config = dict(
    n_layer=13,
    n_head=8,
    head_dim=32,
    vocab_size=5652,
    init='normal',
    init_std_qkv=0.0418,
    init_std_up=0.0418,
    beta1=0.9,
    lr_head=0.00657,
    warmup_steps=203,
    final_lr_fraction=0.02,
    batch_tokens=65536,
    seq_len=512,
    dataset='wikipedia_en',
)
MLP neurons of a small language model. Each row is named by its layer, matrix (down: output weights) and neuron, and shows model dimensions 48-239. Each number is 128 + 24 x the weight over its row's rms, rounded and kept within 0 to 255. Numbers have three digits each. A neuron's up and down rows have the sign that makes its largest values positive.
Before each neuron's rows, "fires before" lists the tokens most often just after its 100 highest values on Wikipedia text that the model never trained on.

fires before: ", ", ". ", "."
L2.down473:072163182137108147134136131157081115145103111120134107095133098140106100106102163089124087132129140104126131131129107137105100122193131094056155137138093128136105137101117145094107118142148132154139141104104134150115180126120142142099094126105111132147124134118100145151173125128110114149155111111128151127120095116169141130129114136140174120117136117125078099116107094121141083107126130109115196121134103163131145143156131144082169164117120110127135072138147175131105130118163129135155124140140054182152120113131116109148120118124117115083133107098124132069089145140114100149

fires before: "to ", "in ", "on ", "from ", "the "
L7.down486:140116137077124115116119149159112129082113159121123123104192114113123096116070120128108126130123144146161146138111141128152133171111153144110163130127158130103112120098101101087127157132100151093118145145073121132128143128182111123121161102142130084155128118126102125095143134117116125105131099138114161084148142163127111095141123155128116123115170112101129122110141141138129107131155108126156161130146141178127169135106132155100111148117163154107151117126130136114119168113176092104114155138094119099101158101170131132182136147122110133133132157100132102073135095112159117145

fires before: "| ", "in ", "100 ", "|"
L4.down108:138195128140103147131133135161120143114112113131152162110143184119110115114121160129107111136116124143167165145105154093123140154161145115111155147074108112089095150104108133117141154117160127158176119164114085141109144111118133141155136085110151114113113169116084154148151142098102139112157152141091145144130119149086106102176147125137127108135162140145117123140145159124118109102102107149095145134160128139101142090113143145082124131125155146085119153135172140134093133134079124117106125139102165142105138164151118144169146084148119088077120088143159105115142103141148142102

fires before: "| ", "(", "[", "|", "N"
L4.down466:109105129118101134146122109140124123141147119121124105120119128155127084161169118174121108118140191123094115140109136112094162153141117099154122138179125120153130118136141109153079073116127134123137139114091125157141084181111123117105114141144172130128098133134127145133132074093154155088094132125144152148101117109154130086140091156153102131142155130153125151135098137099138113161152121140141100120070122088115151143158141148108102112185154147069158122165161147118141108145145133173105117146130133176130181149148129153145148122167098152124099119079169132145140136177187150093

fires before: ", ", ".", ". ", "]"
L4.down233:146117144158142102166154168159128137119140160158123106077188087152130154108113101140134124118108123119142137147195056151136108111118119116110105091122132122149140096168098117153126119137090121106118144090163164124160082139160131127165126141123116145130150156146152140152135096126117079111127146138145110117116102135137101114103096117134121104123146154120129138121114105167115102180122195100136116109117157115141089145177111074140104149151129116153115156114075102122110149133127077118148129171126142138095121145172084146096110123142145150116077125132168132164121111088121122130

fires before: "', ", "'", "-", "\n"
L6.down676:104121145137150129135128125126138129132135098121155110127134134119128086115094130126124164080138104163092098176166096142122137114200133132133155134130123130100090131125103122110076124157120087141119123127101136126119153139120102166146083147171119110129110135147114113152178163089154153141151115117132143144136163170168132123139129149143188126110158117131091177153115124178180115148121139132102130148118085142148142157153152116163129117118093136128132095130130125132156104146150104142108135116143117111152137128134085127125158078154125102120156117134175100089093124169134129189

fires before: "| ", "|"
L4.down413:114107121124160140123126077131133146122126116120175160103151125094170116150121148127103144105114166130149088096111125129142143121095110123148145120146136108142135112138147120162155121133143159114075122112170151123119146147090136116093078111143157088118143174175139119128086086087116161142154132112091149117102115076100123052143127142090138105126152105151178146085122142179148103114081163126108149134175141119150103154126129148099105105084108120161081114152148142148141112137136180098142171122151168148119180125120128125107133130122126146107123139150103154125142113167151098154

fires before: ", ", ". ", ".", "es", "It ", "The "
L6.down448:091138173110157098114069136152184135096157131136150146166117135119095116134120129152125145141109133163139137168101105138146131093124119151088126140164081173123163124156141147142128119130157122106116109130132132125143154126111093147098149104136117185115130138168140128091133152133170099110167131123104136127130107091107138108162164112124120114132161117119135124114109135096111113124142124130139087159140136148128079126110143166112092100138130113141124133138122132125186113142100163103149133106141134121173221163157124088094147144124089130134118096109161162108126154134093146150

fires before: "| ", ",", "_", "]", "-"
L9.down623:068124105135106120122125163156110137133132126148146132139128095128128133124095122121164155136115090118125156140131150152110128116146148091117130117124186115159139146109159101113093152194171149110110108098135139145174102155143100120120156181119110138097175127140102139112135094154140136101119154116115136099132130102210087145138133147162132155152152149107098089135081107128127139104138135104143136127141137122146090089152129146146138132159075117128128112148117124091142122117137119167115087148117147137146107117149080198119139130133162101149159109119107151116133117123087137138

fires before: "\n", "\n\n"
L4.down272:106089092136105081120147139123107116144135124091142096134109072115133124111191114131160076193121098139090139134158118153071156091142140146116109145100097143131087110112147132141122127119136093127132133139132133175141095077127121125135132169124139153133137123147117101142112160119139099126140115162095153137165090119121129121147097106114136133133135148106136107108168136124110152134124132125085137179093116131138165144089143139154117100153140158121172153120149137169133141111143093141152124148085103133098099111171140140169144108119112134117137104135125167160151151130124124129

fires before: "\n\n", "\n"
L3.down565:143147104121127135127117127143098085144183139147107124149148146097149140131193150114139115136151108105095115146157120075137122083141135139106120100131119134143100110101123124111163136157076147161117183133132114145124101130117114129158129099106127133107147126136126148129154132109124146133124127138118117107109136069160117175145116165128083095087141116106134116145151100123130119137148105118121138147128089125148085152119197122159109118125115103108137163128129133158182138149143092160158104121138112151096139128149050106092115086057128119143071151110163110106158126136105140126

fires before: ", ", ". ", "to ", ": ", "in "
L6.down14:191110144117185108144143079151136137121126097125138138101180111151089085122152126143147140088136151134148102137111117104105137104135148140108143194113115099154149151133097133148123117145164117107165111126074112152185147104158077157105116139131126100102071176129172129092124145130131116134108164148132124146136129148127129131114081140143173113116108095093132113123125155148163096086156138172119133151129088141164151147101126157116098171109164141145117110145116146097093114155121127134116151146133138103084149105138118169143142105124128128121123123119120139130117134103147140157

fires before: "\n\n", "\n", "the "
L3.down441:110141151115160118116133153155114125125138118105125129113145113157090140114121157124106118142130130114065156144132118102092129156114107096148092108102182175188099079124118083141151110164131127131100103127121159124101140118153154115149138117165168163135085119089087151117117120105089129161197160160142105098116136107135121128109173129127075142146106085135084114138137087139128111118149108058105115128139119139128145117078134120122127093132088130089079122104133183116135138152136112106092134138097147136134148127133162124118117121132136143126133135144130153128111135152085165125

fires before: ", ", ". ", ".", "T", "| "
L2.down559:134117135103157081134094124137155124085124158098146119158116094137126108132156107110174098094090130112119121119130080156142085145131110166129116122109139110078113133157125125161084107130124104106156119157110094140156157113108129109139140143075120143129109162086087185122110153140125128148123118131123095130204118107122134128108113133131144122106103130124105129091131094141109137170153104112132144142093138131139129137121120148153123140135148145107134127139131138143140133122127154172145123174113091113142189123118127154143128120138143082136145129092097132104159087154087128099

fires before: "| ", "\n", "\n\n"
L7.down11:110126131109170111105105141118145126145065126112147151158115088145104147097118120120092090131098129143123138157102093175151143111141139124138124131116121134095138083139112101149126127112136106110139117150084109139112134090143130116110137129117119097126105099120132111139121148142105118158101179145164102152123122123114114130181143136146187097086118130132157124159128133110145137145147167136147098121131154122120091082175148116141164132100112138118110190156124157117108088126109164099148134120132106134140122133086151137134128127166123106130150139155154123110123113153113133148

fires before: "\n", "\n\n", "of ", "in "
L3.down89:130134131169146115121077104141087139114105152168142145154131122076139146158161130086091142131112121083135121165128147156143146123110157133136113152145110152127119147154163185106154109178138123119109137174095123144096095145159101139120153140091100153109103174127132139110163146128107132122137167102114132117151128112089129138136104103135136124136150097115111104132128109133141171174134108110120086081172149132115078150111122155115071167104153102102115107135095175158143127145127133059111137125105109121125144158119130140112135112111115152141110157120137097138128186109139130104

fires before: "\n", "\n\n"
L4.down659:090108089107161093103123123130136120125138134094105128136117134089123127125121095089162105133138161097120135084112109100126072127131092138173119130149148185126139112106092104141154111151140099113190126131150132170108109079139113110153107098105145141122150094127142114115128179157137138112087123115104113103134156134129105126121121179096156097152109094111130104164151168153140114135150141132124122155113133101161118115134117139148123151149084132122101128109130107131093112110105111134154158140133083102148057120131134138092137099134108131122136154130150128167138140130095134110

fires before: "| ", "- "
L9.down152:142126162123146062091124078114130139131162092162141139138112145124117150143120134103164131113086118134131170131143154118112134148131154131171098164134131123135119149118155161113125158105130121163136148123169135127140149106154119155139129156108144093125140129096122146121142146162131115119113142137119105117108125147101138149141130175161154114135140110149100090150090134117159110075145080142146165126150141139144136091130120108102137175123141143122110151160106098167102124133116167118151152108115120165155130141057100143093099104126151118117105153117161143170108129177160094126

fires before: "| ", "m ", "kg ", "e"
L7.down389:164104142109124086109137096176146155147155102112132145103128082153156133106123142147149111122096160122138134174107097107141089186110167109144131143128145162168142152130170119111114120128122152161126109114162165160171150126109128168118072126113106114140110156146135161150155115151093126157109098110135122122158116124111140153085162134109183089149131135134135139151111151082129151112144148148127162183114148144178069117136115121101122103111148120113099107125116086152135136100094158119118139132136146139161127124104133173124138105130118104198108113089108111152124142120128092136

fires before: "| ", "- ", "The "
L9.down517:119144136133152000103159128100122129118139110189146137087140128140147177149152141180124133082161135153091151151121119148114135105095103086109127143133099139150136165158144121104140116116135124132142122128138125152149125149100114087143121135154116141107118138136140122123114117135114120087121118128126141145113098164136128093128096129137139168148136152109110122099105133057153120135114133104117131182126113155113124094144128103160115123134159127155115133154138160166145137141139147174115118136139136165118128141135128138084127127143132130119167132078087143127143134153117135122

fires before: ", ", "\n", "he ", ") ", "the ", "– "
L6.down294:114067177117135186147120113121093117108100121129159110078129126121104145165128152095102097132141109110165125131156095101165123118121112128129116119113152150126114115151127125122135103115066074170111085127099125147137084091137103174074136119116099121103114141137125070094121098106116132089087136100120154121149101117145110109125082117136157090138132133100143103108171119126136139096145086130112123112082158097125147105140120104117108104117101130100103106144101135151107118145157162108160128099149112169128157122113155088127110132136111147070150140146121180130145182123103163148

fires before: "- ", "| ", "which ", "well "
L6.down680:140155158133106052133104154121130152127107088101102105102155153076176153104157108117143144101116124163131109152127101148109107141108123130127119150132119126113104135144146142102150149104096099111111140148139113106163067125123149117114132118147135165170089094085149086108143178135162130102134166127148131146122145163139142135093136124099127134154105116146119134149141130087102108112173110159131113158102168146155182117112106114107142101156113106112121135104122122095134149157155155118102112124125107101155091092110107116107104104144125151119145087136077132158163108130153165139

fires before: "| ", "vocals", "|", "; "
L4.down549:127125118129114111137139113102136153117150091143121120152115138150165107086123116190135174107123104147120145114136133133114123101162116122088167088100111134109158099116160118131155129160142096143145121135093115128142105116146115144107159125137148167119161132132084152123123126125118191120115123097079121127109139122131115101119135121148123096086121144109086155165095116126076113129139135122114126146132129132107147109121139124119108117072122125122106125088095131127129116142093130099135142125129104119141145136128135088088127121158098114105177134144148143119108210131093147146

fires before: ", ", ". ", "ne ", ".", "'", "-"
L4.down388:127139142163127163141113162154116092103113110082128124104143126148132132120172138095119111127141095173090157133128138115105151136118121097136124092172121114176111124173166130104098111117109114136151109122139129160142129096120109168135153103133094129135138103127111174152164128158088134115132158132169123101156085106177136152125134176144122150119165128082119132129127164097139132106131098090113152060093135124131110107112126109134104123116127119160157123143127106130120121118137099114161093131132141147154128137142117109147146130133155144080143132136124161156102084132121139101

fires before: "| ", "to ", "in ", "of ", "– "
L3.down48:115120154113181135104122136145156149132129120091122096155117157116128159125138131105125112080159172137156143131125126084110137114071126116092166151134126127111119142169171128165156088129172147138086078105117093101092129164123104103097130120136137142114122152122160106119138146149134126171158130123097118109110142098135143146105122121163088125158152120143150157127118187140142147160109109149138138088117106142144133144127108122137104147112133110090095063140096144135159170099160148157108066132160120097093160123153135155114117175136142120086157112116129153147178171112130156121

fires before: "\n\n", "\n"
L4.down542:152084154155147063145136140092122120165111154132102128126132120124120129122112128129138101104113120119164111109101112123134150141184082097151169037107161120125112173131137133121112107091151117167191117120152106135102104138144153083108109094108105149119126142116145119130112161123196118122106114121163132126076133139121089129117120109137138139141113128105119132135146105101119132132143120168142114130147098148104133134146125183158111168115126138178132119134121138128122097155118119142094108093160097161142129162126107097201147155103137135125125136085124136165100107157092115127

fires before: "| ", "\"", "B"
L7.down67:138155109164101103164133105175147107133110097071106096099119161152137124096143106183111173137098119121116140122113128136113144101121087140168142089156156106093116121141145129129123122113116120114129108126175110133099133139096091145161122160159109107095103211144106160152112133099122162112145160113135129131146106141119159119122128134105126180116133105132146133135107144141206178145111102098127147168126148103151137129107117137135128097107117156088134091081145150122132129104092125097120137072093132087116133144099162167147107136108117122138126129110095139097166117127131136140

fires before: "==", ", ", "s", ". ", "\n"
L4.down26:109149156122131145150161161097111121135110146090101113180147123122107138144184105149152120134121112093139131104117123126132110138163147104113154164114118146116066152120117138129112088136121166134073118127140089149124094106105129131114122129085143162096133178160092118146145154153120136149127134156146136140109141136106101141103194132144120134157127125081126124118164135051128135130137154135084135129155148119130125110100109126156134110133144121116192122184113092155145121164103132139136149131137165140118164150148147125135152109110141135163097135098109150119066157106122142123

fires before: "| ", "0", "\n", "-"
L9.down365:116164151125109186126154141154133166110127139116109126107086149102148081085151131113141130104120111097166152124129096159106106115181116133111143078147173134122117133106143126137129095160163125124115104148131121124145136131071152101157104158128136166117106108129094135141144125102197095153156165155138135140145145126165113116097145169099189150118112129132102127112143109114107150130164131124164127096088133143110104122131107122107143057145114161110129116121090112084170121149111115156155090131117088158167131102086108153111157127149118145114151145125120119142156115161110116111

fires before: "| ", "|"
L6.down527:165099168103148096107151120076138103131163121132160131123084155127133115145067117130099155126086119142117108133082110131085112137066108116091126140116113137065124088154153134118127177127108143102137152120119131128142164122142128164150109132125125103105132130119115130109103135161133143112117130115120125089118137108147159087147127098120118119147163152141151097136115195120139083108090118133135137160099076087141105156114086080157113141126160174081137112113153121152114143160114109130116103128149170147119136124074193130135160136158139124152127100123123155118099134127111148111

fires before: ", ", ". ", "."
L2.down359:110137130150151130129126149128132146107101145129163116126122075149108098116135145106110124149138139166139067194120081115063132131148128176114135115157129109149150111143099162153064144129140129145140147157151103096112179093147120125099149125117143103132152122108113129180163135159120128154088150111122131148128097127110117161140163118090111077138130112126136119165125107098137115163146157118177128095124109138156149154105105170153097145102109055182131125096146144142168119155137121109128153182124145141108134154121130136117175117115135097109103140106143116124116111154110140132

fires before: "| ", "(", "of ", "and "
L2.down607:101199124141150112175146082134129123131150118142135117113151109123111096134117121121118102161151175127142123130135138110133143142078132146162101180105111140161171152145105104116185099176139111149096100131080141128131144117120121096077131111101152106124116136094108062143122114148078131114090151120099145164123112138114138113093109096102093128148134127180131172134121124161106111161145149140140133129159111093136115161118161157085140130117133135131132111106101142132141128124118159140138145144117148154124172141129184103114148153121141119093088123166147100108123152131110165149

fires before: ", ", "\n", ". ", "."
L9.down153:134082154094137111120160102128120127109101168121150124163112166147077158109174095087153122176121149113105131126120129123153139158146133129100138095138119131108101138154107135141115130127106123155126128127080111142097197118072140130137126132126157073110090146132133123153175128100113111083095155107151123143129125091137113098142137112137111155119147122103105137107142155086113129140125142107102122119109090159120134125105108112072133140113091119113101171100108149112106134102157169094111124123131095124129162101168178092111159131104177140109168113132136093149125128132131114171

fires before: "==", "of ", "and ", "in ", ", "
L3.down218:128146146171101153108125137163077122142110126100153094130106170125106121123117118168114130172139135140115092161126119142087109134067120108094136140139115151146165106164128113164149133160151140109123092104107164165092132156122150109063152146161122118094163139112112113136141131104081152119146142123128086096170081145070098143119136118133145136155132129157118119141152116155142150138149138121131113095139160121120119120122126090094096122147135127116090080116141177111133106132130094116144154117133122149163137150143155119106150163125085128105091104127134155132096148154151182145

fires before: "- ", "u", "\n"
L6.down15:121091181157141100109133141138161126109150125113111135141123114154127139114125148104182140141098111193140152112084113134102100120126142130061103115107110132209116126166091094153112126152152127157092124144084154132134119124106152125148107151107110110126114111082147116137117126135126096123111161131156118142119129123112129138133134141130134137129151130114123141146137111084068142123165127144109115140113128181148132134120112131108126125098148123127088138152151122122157135155139133114103094088133111117119120116142139146126159088169098155135109099095128139138111103152117096139

fires before: ", "
L7.down15:116162145125118170140156105175128085103092127093123111084125130164099163121159135121151159135108130124091148110152132132104063144147177144128122112135137158071165098107088105129123132149076096109093169097110124134126104104132115151131143107121120113102124121135067156099101118166138121106085148127150131125155140124137102156119125165150110147091103109129126123116151141106061128152156155118149153120156135129119111159165089082141115109139153098079134156162108124162129175111125156131139106163105155149151134151127126106139167124147161111110156147128162132134125137134158150139

fires before: "\n", "\n\n", ": "
L9.down67:191119119112128078123123153117153104126104098122118134126114140093113143111146181116141143151110162151147136142088163165119172106138132118129118158145117092146150103146112130134132147137132108097159130156111109176116150157162127091168126081120141160152127150151130124095145116143144102156166149116150107123099094145160182110100109099133142101112107123160131141168114108172157157191141129129131110127137126129141162062147088099119154153115136132145124136108166122100151118113150116098127157179141187132173110124162153117092104147120151115145107098107112062150154137161166126124

fires before: "| ", "|", "in", "onent ", "form"
L6.down84:105094149168155133121107107093126139137105164128171123134138090146137137119127110175085085133107126187101176129120145123116115117084128129140063132095124158122183110150128084164121128112129128134161127145157140121120122137138105166148131126131118112112141107133137129140107124154148168131123161140079106161138112115131089123110127158137090109135140155105111143112084116105121142135109133155122122067142125144129115143113108112111161137139098150106132111116138112132136080137106114179100090114150147122128112107102102137132142149095143123126147098100124148140155103120117155176

fires before: ", ", ". ", "\" ", "-", "."
L4.down289:113108129168150159155148179124134125088120092119102151115113131169116138180134137128146182140134099156151147137130122117109118148172107108153183092167133123133098097160130121133117102119088097160183124159163120122127101097108117152150147107107102133135112181163133168179181098117106099178145095149183109108125118106184141165126145155103135118115140117118125135158131114121169108171125140124123115073120119114139115123101174128122114147131125112165135145123120117140082135151130088113139106116126104121126113119143100111163150096102147105125137151128173118133108117137093131126

fires before: "s ", "t ", " ", "\n"
L4.down430:113144110116099147177099102132117102132126140124127134129121102112111148129095144154169174110097135162140172121088132147150131115080097113152133132134142171062140153140107102135147157132125120139115111101117148115101133123115120106123111153112153115157108116120109181127164159156163140163178121113129117107111125137102145100124115102136153125088109100116160137167150138137087134120130138114122145092108112139075104106150096103130123106130107138138167137096137139063119080148137145127147122113111134165125125144134191134107115146097123108122147107121102152147095130107119104115

fires before: "| ", "\n"
L9.down569:177143132121142077143132149117125120140146088116079154101107099111150109108150106143130125087125110195146130125135124118108124155093124113124127162174094156141149147111112167134123127122158137088133143147126105163104113111120094115181065140130140089154110105119148104093144127116157095125099146144107093151157125134103161089121109116118119088144120123141139142100135122092134149139124139092132130151155151123107098131102091145114128141159135145085106134143130115145153083104147188140132139210087104138121133120140095128140140114077139120100107107155125123117129107161153109105

fires before: "\n", "\n\n"
L4.down295:131139161107133146141069112173126130135107115112105142116107166124111174148115123099154121177142138144121125144117149122151099155141126124162102141116101099132112119134117086152108087148119106120108146144111130099167177112115154148135123161135122120170155089104084136158135146162133100104139109103121125163139134117116135167152140065140122115139115084137117099172152137106087078143133145118120160104153146160131162177125056141091099132131102166167070150116148175111154131099142158097127162150116133159149120136119149161175148135074148144121103120114149135159110118139130116136

fires before: "\n\n", "a ", "was ", "an ", "as "
L2.down689:123099121150133095091124198096134123118086134150112127162106127135131163097112183105130139129117080132147144138163082137075136134153094153089077097147139081107109134158162149136101106116139121098105148125126142134163152177114166091156151114172115134122134142124073130090143150104129086118101109114141138125169135158133117129130117139165086129102185157133140116128163122105123109130127138116119120174108086128131117097141104126115116167117125126143138102146141146111132149111140125091133126091165145106164105168101084128128118117117107119146108126102106138124175115134125138164

fires before: "| ", " ", "he ", "Liberal ", "Labour "
L6.down107:120129141149146121146128126090148129186112128119101141132162154124101133120167104076083073127159131114134129155101115097106149143151131160114107155131145123107108132126152169163135095177105130098173115124073126126131161147114148166101101135118115115097097139118145074112175157143171088092146120110099139104088105125172126095104159124153169097145131130132144128125107148148128145163170127160114132138140126137125149111132166120146117150110101131082119111113143088132085122171163126097133102134115105131095162143082137111128137112184114116094134134133120098103120095139153157111

fires before: "| ", "(", "5", "1 ", "0 "
L4.down20:155160110163154167134131150117171139117129115110123132112130142142101157122153130117113166149133144128144143130125113117120114095134099092158112120140128125095094139115136122114112126184122116111119129142096135121163134149133092142126132140092098145129123160125085137073122112158134212115106131149136136129098119118182134111172091098093095114090149140127140127116087111158173103189133083115124131086167131167124115127113147136148114145132130097075121118124153129183133086115113135155141131109123150142117150158075174122134119112100112157149122140091159137128142138177179122121

fires before: ", ", "202"
L9.down686:111144121123122077101125170133165142105127105111164124154130109135145100142109105133099118129142091115142127110155141138092080151152169155094087180132124129088101140137111089143168154132153135158104107103169138112085108117137127109156123113103103150114156103106101112160118139121070113145127133117083108124127092126153167163157108113113148152136140125129149132164098125107117091135111114092137094119130116099123115160131118178119156176113127129139104128088156149155104089104147137111109121140108090122168179105147109091152111126171152135110163195120140151114133135156125074142

fires before: ". ", ", ", ".", ")"
L3.down447:117066133119105141176107145156108164124113095162152143127133077157116155142127143106173149168148125110171123149129097120131123080124128144138130114139182114132118097172137151169119100126086101132082088103120096126117123162166095133148091140115119097095140123118104128155151177146117124121101131118144143113128078103125105143128132124167079114117156125175133139095122110110150125119130125094132144101137124086101152142134118141153069156103156165156127140129116113120100121154121161135126126101128141091143110115185103135151105116141160145121140104135109149126082111124140094189

fires before: ", ", ". ", ".", ") ", "==="
L3.down474:126109181110102109135110156147104128145114189123098123143110124117079068133162138109152127155172116111149142111125101144137099139159136157111111104171105145149101132164138110114147115093123101098111103121139109134130193097112178114121140133099148091168115125102119133157131126104111119110144110158103111134121114149128170136116114142154118113133122120109133081126089116097125138170183187106149114120128159106152139141133124133128079137171112103160111170105122128150108170148104139136115106127157148143157165127167126090131113129144121130150117117124145121115085115116149141165

fires before: "| ", "- "
L7.down102:119119106160155053135119136148123125130165127156151136118110108134126152086111125111144119135110161120139137174150117169098093119186121122085120142121115133115181112142117145185128146179125144103142142144152146166148159105104116134179129135102088154139096108103121142138122151127100086139130164123148147137144157132088154123140075148087165107100139096104140105119141110118130119139135142090149163124146098094144106114148132134125118113122111104112166140094165146140119140115071149146194101167139086072116108125104160143110131077138190118131178118117116142139134088127114110131

fires before: "| ", "|", "on ", "s ", "of "
L7.down379:116147170114105085093107129152141125107086126104082124119171144110128109130067157136115112117084125165174084126114116141105134141086118151128146140097131170077118149149147122114133121133124093115123137129148096116103154163118120120124138126108123105150145084099146111123135132135099109170157110153106144115108156121132117171124156127154156151154068119118125142159166138114136119116130133169107138150185143081153138125121144166150143120126133110123106120170152098092174126136126165102159139095113136140104146087128151163139127113156131136113140152125132157104153208105119128111

fires before: "| ", "(", "200"
L6.down220:124153175151130144088098113141128105117125176143134183146095150114080116128174167084144095151140097086095149115138129125162136140114106116140128090104110142159181101120132136184188122155117130112105145100100131128142159149099128168129160153136112135183148163131151129103175102112157116142134104091154120118189113093166133121146111131184165133114093116127142128122145152113116124126145115158130148122113138134114116108121092115107141144128106150181085116149103154145132119089152127143093134113118124148143133110141099101126154090164150112047126126136111135108114110122145129125

fires before: ", ", ". ", ".", "er"
L9.down492:136131102128149067162096157132171100128109141159120151111118119113116099108129144089111151157123135083107124125148067159099107160119139152126122153134108156163138095110124115128124099139125105120210166145078129113117145111128108130138131132148118090140101144154110131123157127123108131149107146126122151180158115142111162147141158122098140083121155105114153142115118088144137136151158089100106099160137123122149087132123115083133126112130109122082079129100157134096155114121118089139138141156131110147143142155121109099170131109139094114135109092136119126100059116109122099140

fires before: ", ", "the "
L3.down306:110100189073165140104097104140093134166156149144150102099123110128107119138111145052136139100133135165108102107152129156126117156123111162174106108154144120120091125092087114142113149075133146099089113128138108123105122130129143117134090174125121137174109122120183126108139109120127129121134145123112114102128129061136122077089123132150145122155175090126150128123157075136105114143103096108119114137134117134121109148128112153111142124120112139110141169117136146152092106128189123098111115111146148116120148101120139118142149123110170126130126121105132145146067099127104121142

fires before: "| ", "(", "and ", "|", "as "
L7.down375:118117117114152205121144116098141094117092125139134138111116070178108116146080120086164126127141120146154121137125116130111082133148080132131171133121124130144143158127136153140125104145128154111176118136122114120138155112113088168102098141107209123153137124106102129106139133112124126128122117118096120127101084144130107147130113126144106127104157121129117113133122087107112143097133127095140136082110084102122144157156135133096107151141096133129140144142166186095122123139144104165160148124124125096113126112137133148137139138106101068132126102100116135097130122110164095148

fires before: "-", ", ", "\n"
L2.down308:102114134135132146097114173136118110111146124194096102153165130156046166127123118159150176128105166130090130065136098082140108142098132139136104106156156087161131121149121141106172107168087126137148099129144156140085104132166119124152153104147121118123135142149134125125117100143126157126134152095146123125129142107124142121110088113077122120119108121166132128137145128189131161127102109122130121078117169134125130113132104108167144178133126117135121135148097148163094138136112113165145135124125132113128121085142147125136132137078124107131089145135162091148124153119176142091

fires before: "| ", "(", "Al", "Label"
L3.down596:153126140125148118128129149120129109123111122111147107149121182070148119084139118104132136115109154149140124113078120158115109118097161153121150108151094156102153126151125137142178082125122132143143119132133126142153109125151162111096183122111096156133108145107133135112139141143102095145144098102101151153126109151094137122119125133128143128114110091140119201158125153152102158182154104109112152139155150136123133103124149174135112148102122150111100103111165098069125158159151140150102137150135163150082141139103122114139141142154104132113127107156147147166147129117136094135

fires before: "s ", "\n", "\n  "
L4.down494:139091135147091121087100120128108143127132135092143098138164126181144138147057137110101129116111115150134077134118123115149114118146158132128135105132122110083107065138155126180131149150160157141131103124119146153132112137068140154131176118129147144167185138104133106148107169160101139130110146143176118150135098152103108122080143115101121150115134117161161092097133156157112129143127092136138130099148107129132092071130134157125137147127105128162110157121141119130136106144114148138103117112146105181148155153104126087120098094121154142130129128126171169145157118122080127150

fires before: "- ", "| "
L3.down93:155158138116123088122104118153117126130077138162118117143113148120142188103102115138114100142100145117084163090105100181132120106173146152164110115136095113088128171144116099118145135126181109137134095146148087164111150158166092141133105155151105122084124094163145156148116152118110072114145126133148142135161158122139147122144096132156168141122109127143108123164103130137117128171115142150131113137136154140130089138150120099101109132121137156140186095137131142119138120145151144122086157185150182129114116103136126166172114143135125108117191160152140131117125109096149076137

fires before: "\n", "\n\n", "| ", "Votes ", "|"
L3.down452:160142139138136125134084092118082101106094143142110142109180207137145119110157130116100148148142154135152153132129149101101121102067163143157144131108114120152155096098136114132164130140110119120110107149094106140093155129124146111080134118137098159080113123102153124104126150139078165148084109172127070124100105140117136133139120101173130129085131065146102109174151134132150126152144089110107137130112118125116122117108114143140103107142169120108096095080142128125117116094122108111145149130146109118126136146131154125150132141109130156071106088146151119155124139101124117079